python train.py --num_hidden_layers=11 --hidden_size=192 --num_attention_heads=6 --num_key_value_heads=2 --head_dim=32 --intermediate_size=512 --vocab_size=8192 --hidden_act="swiglu" --norm="rmsnorm" --norm_place="pre" --norm_eps=1e-05 --positions="rope" --rope_theta=10000.0 --rope_fraction=1.0 --qk_norm=true --attn_scale=0.177 --bias="none" --tie_word_embeddings=false --parallel_block=false --init="uniform" --init_std_qkv=0.0373 --init_std_o=0.0 --init_std_up=0.0373 --init_std_down=0.0 --optimizer="adamw" --learning_rate=0.00345 --beta1=0.95 --beta2=0.95 --weight_decay=0.019 --lr_head=0.00794 --warmup_steps=313 --schedule="cos" --final_lr_fraction=0.03 --batch_tokens=32768 --max_seq_len=384 --doc_mask=true --z_loss=0.0001 --train_tokens=211000000 --max_steps=6440 --dataset="wikipedia_en"
MLP neurons of a small language model. Each row is named by its layer, matrix (down: output weights) and neuron, and shows model dimensions 0-191. Each number is 500 + 50 x the weight over its row's rms, rounded and kept within 0 to 999. Numbers have three digits each. A neuron's up and down rows have the sign that makes its largest values positive.
Before each neuron's rows, "fires before" lists the tokens most often just after its 100 highest values on Wikipedia text that the model never trained on.

fires before: ":", "):"
L7.down78:471443517549582479550493527559482487531526456419581470521572461535409543532615555476457361553449510508465451444515444526457473510479623504373465500498379545466481415529657561474410436435504539435545512530543530467447560463449499561437561567528592505577504585490530432518584517522462493462544473490448488444504520462496514500506479472444503540479497571433423446540555497533533469483534516514464595490519525538481427416514439461439470434429497523472507489473529488481488466572523537491587532558524467458478485538495461538572448462519505465615482409442462463491587478540553433447

fires before: " ", "\n", "---|---|---|---|", " Republican"
L7.down490:529480403552528495469497462549507449507457580588521436564521482446524512450450552510515429424494461483497495523424528475463459562499522452497517498489449526452494577489499421442480385461396559530403567521436480545538527523498549492458446420547557539439436450532543500520550550413497351508567488522454612543475439393455506527479435586510593499489537490553460481518496530459622547428555504440489536491493514450506575481545503574500551574484522543517476493417553494606483518460465406391510461408502512523503575531468431464588473488512421437419518579476483453450403516493507528515

fires before: " ", "-"
L8.down126:533485512524451495562613488500576488523600512457489485597462439627527483556542488444528496507526499513441558523533542533552411492503481445385601496515563547433545503504502558588451519480548568513513478461479492539471474468430482475452526419567520459504536629502480492503535496514451509471479397415506515482597544544517474518476451517492473583480537514454522366504542551505398460519429486492521504570491476549512461509517467453555455579504545498509497426508433488382570467480519511584471521504540472315527483490420579447528573448527535507390478514537456376508444537499556499437

fires before: ":", "\n", " ("
L7.down461:506519506513488518478458525453476507505470554493623468537569564455579506470603540441605403448387564495523478483509503501463515507536451524420426554475415457479394523595459453553507550476491461470608454501501569482546502498548534514521581500581419512439479485471517481455525484555422541431554467426446471459532451520561519531580509470397446497475456589549510472424565402460523462390471446355553486518536449519489545507462555510511423534513498540516487550506336464495497452474476433499473513494502464500433435464463480470571508498543522506467501456392471517587497489531493468622

fires before: " of", "s", ".", " and", ","
L7.down232:556530573504557575474449540491548531509537472518517432475520591509468479493473559578497503499560506510463519477507470472502515541434524544450460516528494566540551474498590532541440554587543490453634531515474498458501539451498482413478612563464519467542505516483572525557524486523598721518468517481476520509543587507527530401491545376473451481546511477481462377569528432518475570615484518474500546489502485501496449506454499426451469510433483457499460507466560412503551487528480579730529534517482484487489620554540480481467564492495477516469500491534500506553504569515508523424

fires before: " |", ".", ":", " (", "ing"
L6.down17:507488448594453421512499584524433542535488436454339508469495502582470506393437445524405403517488474427541492520490418441485517474464496504653531447621487465480620518500553398419520507394460504580496576463522437561507500500524450504482424521449525514499524502543519555474512530531659528537476414504520487511499572456509473577487466456593587622510451463560521480551495511478568457503516489494525403478500471469543482570543538439478453444450432537503501505489518555583520477431502489497498513543517513541542518481482478497420460490477454515509460421532504585475530618522508507497

fires before: " ", "."
L8.down204:531544511515493465478430441565463516476424544398456536471496401547475551588442531488501449505505440508450511672509463488467468490532443566562438565434511633526505512441487530537471570455480424432526631565593394470529395486551416458466521519560577540441472490553534510457459432531492535450517581404463484517525636453486508440480530439550493440508432516517517473400552541438558541534536528537496503631502559457430459551521437474496491492521490506490408524475413547509486535496545532475515435478422459486462514470447577521441522456506479439531494547478492503569527479508508453449

fires before: "\n"
L8.down215:454499502533533493516474508569515522465485450484512508489456518537524528536475480431476442468472495571495489516470493435469486525472474450491508506484436450525463519479494514461451492565531475459529525461486519408561523471460464489426514513621459486416542443499543552412452517420489814474468542415457559458525556600535457452474517286488473438526530505516541392467475490475506570550498514452508516535458466514526468527517514470508470495545439505504411522452471527465506531483508518684465501492448491433477478495510492452553501541460544471465454503476522427590532430428500551462

fires before: " |", "---|---|---|---|", "ed", ":", "==", " was"
L8.down339:481368464500489491611466527521573467517395480547485519464461450467445500507443388474499515590510467443493458533571497531495542468544450565529540498506493446497473531507503572559422501564487572499562506574542549452526522412505433575500499569537581544506447555564523484528429585590504629465502443514493460518600628488421417448505513448513491380510610482421421510465425456561458569466487591561544504474521461508505508519530491516459424537522542538431490515430425438572572413481577543570522502432403539467494466558542488482530458472514444506482469516519463451537492501515548524549

fires before: "\n"
L8.down452:536429461470509400563484529508466463432455463508501507486501482535470463519488490546536484453560488556469530456512538529418575534533518466558515506498526490476477504537522515507530550538482539436515565475538522472504508550480483508410556508515500502557466543563465411462486423568521811511536514485495522467456480486470504504538515390513544421508539460508483483487379525443461480619562513562461590575464525494496494491450522529493540466544523515475515495509476477481450574517473468791485509479423507526475539463527460490525491535492445515437446455536467525437484467494497473502

fires before: " |", "\n"
L5.down295:574433533531498498542521510445451479417446547502507469473562557469533491485496495504528494475442487504450380575469553509566519433555585575436446438439532543473467481553529590572492553567539455601574488501558493443481498595459545425446522535541465495632582502546492497554555486459485511556504495529532480516492508503494423555458496464481568522504482458580454569556562487475540544548487489416474464444528491531490451442437419493501611458534568510380574524466463444493416552517572493527442530530440503594522520492565483667545634474535532479446507413436538521476562412525498477525

fires before: "==", " ==", " and", "s", " career"
L5.down302:560519464458551515469502501590565451523545502465519567428379509495432423456529518509529407465470532518447527402478516516496475522428534482485537437490510471564437592447533538447560451603419495503466568427555496542531555469429456464461530563539581547477535484438483476498501459468520458519539459526465483472541567559465477475517598443499526442486580474450424508573559488461473522383465555506493490536468538450504432501454513536399489410552522536415609451496542496455475568488452463358444434522387486493599511393449483463556527563486366524484487516498520486460538402461552483485

fires before: "==", " ==", " life", " and"
L5.down290:432576594515561482501506552523465534482478413519521530525567526413546439475503562470497500431412537453490459508430477685531475509438501499440520517655540565437517524447476609449489410498529440528461496564536451488524469521495430476536448508494511554503544478378565418492524517496481389467480525512563508497574461468501572451488421521522487495523489498523408514405567534528510434418529421533467521494571526465479509491557446561602573556490434546453487531616458468510441498495470496390491555457504517483573471515511503607530454449565463540486445523450446413561554509542519516507

fires before: "==", "s", " |", " ==", "d"
L7.down185:589471494542470459431478430492450490467463507556512493566512500393494443591469412506525470440548416442423422444534505523397408563546634492445419547542434448466497531542527491472449476475509479498556528552440537470473566415556591480612502504445407430476496417503553461537418464428497496477502475500416529510558451531482447545520525402478498447575453463429473407475521443566415488491454476470429498531482456461439611484557518492439606456544515493551444434475440446495593537465557448422487522477422526520506494509443494561528460507537500583469522468485502439528495514542495494592

fires before: "\n"
L5.down227:517499415445597484565482498544503514379435470433538538499484474513548390506454487508446406482564484517568531454498520441485509517501526502496508573502520402489510492490548466539491569467472447555511620477510474404567589412462397508460506543498573444474526472570670508488492468497495646470523468506553478541433518514430526474544513417529535456482479561556458513512495520474471550490603542516536571452520489470604504484483543441518560442536432507491529545514560549511459503499550507541538480454427392565478561416511490426445519560473523587523374494514574471446386441477529460484

fires before: " |", "ed", "s", ":", " ("
L6.down327:491540476442526450489468459520410432446480505472488495500441486572505482479467440530501467537551436455468544446503540472503464500478473581548534455447450581520454532501480475488509529427489516518419458508550502530449453457512465627435456550480519593570462450558557502515524447482528409408479427514527611534598463494475488549552449543481470532556491516558542345548582526457494476383559420490563518539432420482487545511486499570451540577500479576576432510484452446559481481432443571400444515487466419418421457544530446483559431554580545502524519493374537555494544430583452492462

fires before: ":", " by", "s"
L7.down21:545450493482541443574431495516521510519470581425570371544480459571436476484472390441415482499507384526549475519544545533453476455502514528539508488528483490384546524479427527472443495483641532545576431491499481446457509471503538542444519534544500508550555514462468484475459418509526472466492480580597555402444538477495445502494520459471531518550466436524529506483554646464509568430523361550494570461568462542538464448476513427578464462429487486529538524581467542580488485439539521418500584509445428501505562500605526490484549496447556493547431432433459529457513519568605497537

fires before: " ", "'", "3", "7", ":", "9"
L7.down439:509436424492577480551506497472553479439518408438601539501517478503438518585575562498511401491501466501606535460507536442411427411481527496492495534524553451544553536534574432557431526530490505500575499462499566561546494535448507418468490520492511491480483429511556465522450407565557466427478501503482487506571557441604413500503548635547498456529424512395545395511452458581532514500545560504474527457485500489607518591524515280488513542558506463503486487460484489508497476557489568543595479488539414567554572498493507516472499465521491472461533446418580465528470509539491522490

fires before: "e", "ed", "ing", "ion", "es", "ions"
L7.down478:549504518467491501479510445600497470503498580537575524406476558534401478467550560411454535497523502454563430485526477500598506449494449534405472509522455478473500582477397465514476462553471464491467525609487454466424513515566520506484484510630479472610577418429489529516482451461476455550456447499614432505539585464478417541504565609492552541541453489428494500496503493441573525349543517517458491472536490605493533447519511520613511462475446602553544467561546523480509488485477489467542549432493439542525406396476492577442471457500540462575481493498483495518513633487491502428

fires before: " ", " |", " Species"
L6.down446:599475434460566519467490437557518370493561480483589462428460482553547463512579496479540471433527499534479446436473538564508454575530462534458461524482512527504483586465491488555526521481550486468568470491445477556516563480520490541502568516567592485495511506430561423514478488459507480567569375487528428497544528456397448550561579516426487454615466479561524446486503523602575552499598513484395478524564451357424614513539437576428506457493485633495474499513494466525511466500472479539524402534496551479460522535469568505556485389525591516496506559485442439483515486449562491496

fires before: "s", " of", "ing", "ed", "d"
L6.down470:583549589535577492463483480576553529517424627488484591494506424451543473522571499444442617435471386507543541520550512557536543484515509594555517533499425417545523528425530556450519465543558540502539427488549453497538504531434525501511496518434487495486418464533488477562574538520433530561454478566484512559545528461522476543506532452492428555514558502532550493496585492538451593485381512515489568414460528521523444614431515436544497482515492525500595549512523534438471521461525536499536405527474509448523405439509452418547490595536560593608510567500460554453581462585558514487

fires before: " |", "ed", " votes", " by", ":", "=="
L7.down104:486477495495464446469524412484488458529410528532489465536545523580458551478510526574505467489423486503429532460534468559515473530544484494572556554605411509437540589582591505546535511528422547539426579469568421626528478502494634509545426426533548528468549587541525459561523538467572406517515549435423540571459464489508425582474416563511609539470505479561481509477501612542487546485574499486485415523491522538541489511523492535586442476486476453489435537535544506537516571567504546488453494496485499487467614648429551503510489479415447437465503508532508563523503484544478538594

fires before: ")", "s", " Chart", ","
L8.down202:577475536464464493415522470377476437470456548458545482489565530572530439433591597494541509534454490517507473549560555492561430476505412498414596407472547405455503513491433494439439421353397547441386527476560511458513541454466443547538372478517495531460606551522510566531472495527446514547430551550464507517509487475552506452442462496458549530447475489524530460623593528493456532495548524449614547492483533519504559466528477642462421498556476541498391513534513563459527553573515516521434480484488469452521491469488454580538478488549481471514485521495533545515454455537500534537

fires before: " ", " in"
L8.down73:532554555520544490509539580553539481497578472467428493574482454550425494535509482446554558521526546536541552528427540489488430478487508466479527544539500575552646531544439524579477478455545438424506569476490450491561471483537455499486437518520493560433443464559495455482494591420489514556424334434500461540555614480455504476414510475460406443568428481534489429542546422526477539533495540442555509598457426547453522533495546433549459621493518489495447432457567514479527462484522446543482517509537463417478464487415508402529568560461534534405423559501471518517526587411466555484

fires before: "\n", ",", "."
L6.down127:469491478425445481400465531470554493434506470505428542566515563425474475498459379443446481501543477478497501537546472561552479470557474512472465437568422582485572431576394536402479455481515545514485510493577473490519445459518403580590485518474591570448471540590483503518465584542480428483520566515470545412447498545482544445408464554556623471520490610471433537489543466478486509416444494488473465426533522423553454467500495494528456590487522556435481514534506480499586493465587564391402561483503549531500452514406458503556501541422403455502536505495545551512568488581514503462

fires before: " ", " the", " August", " October"
L6.down3:449509576623466439486537482521490576552487482518482467480536524472538526516502538549560507481555541517428516539510530565545590386537444506491433451582564394602545431539542577511497523468543506520534545511531537511529521454488400459473532481497471506487544493526477528551583510516578591421441553583551442512520478488601537457446551387552519499532538493503458589502483498529465495579497583485559440535433531506541402530378523501575553424578454456391452612521443458499474534440490519559508542563424514497544469445530536538485466487493480458473441446476620525552556601582477484507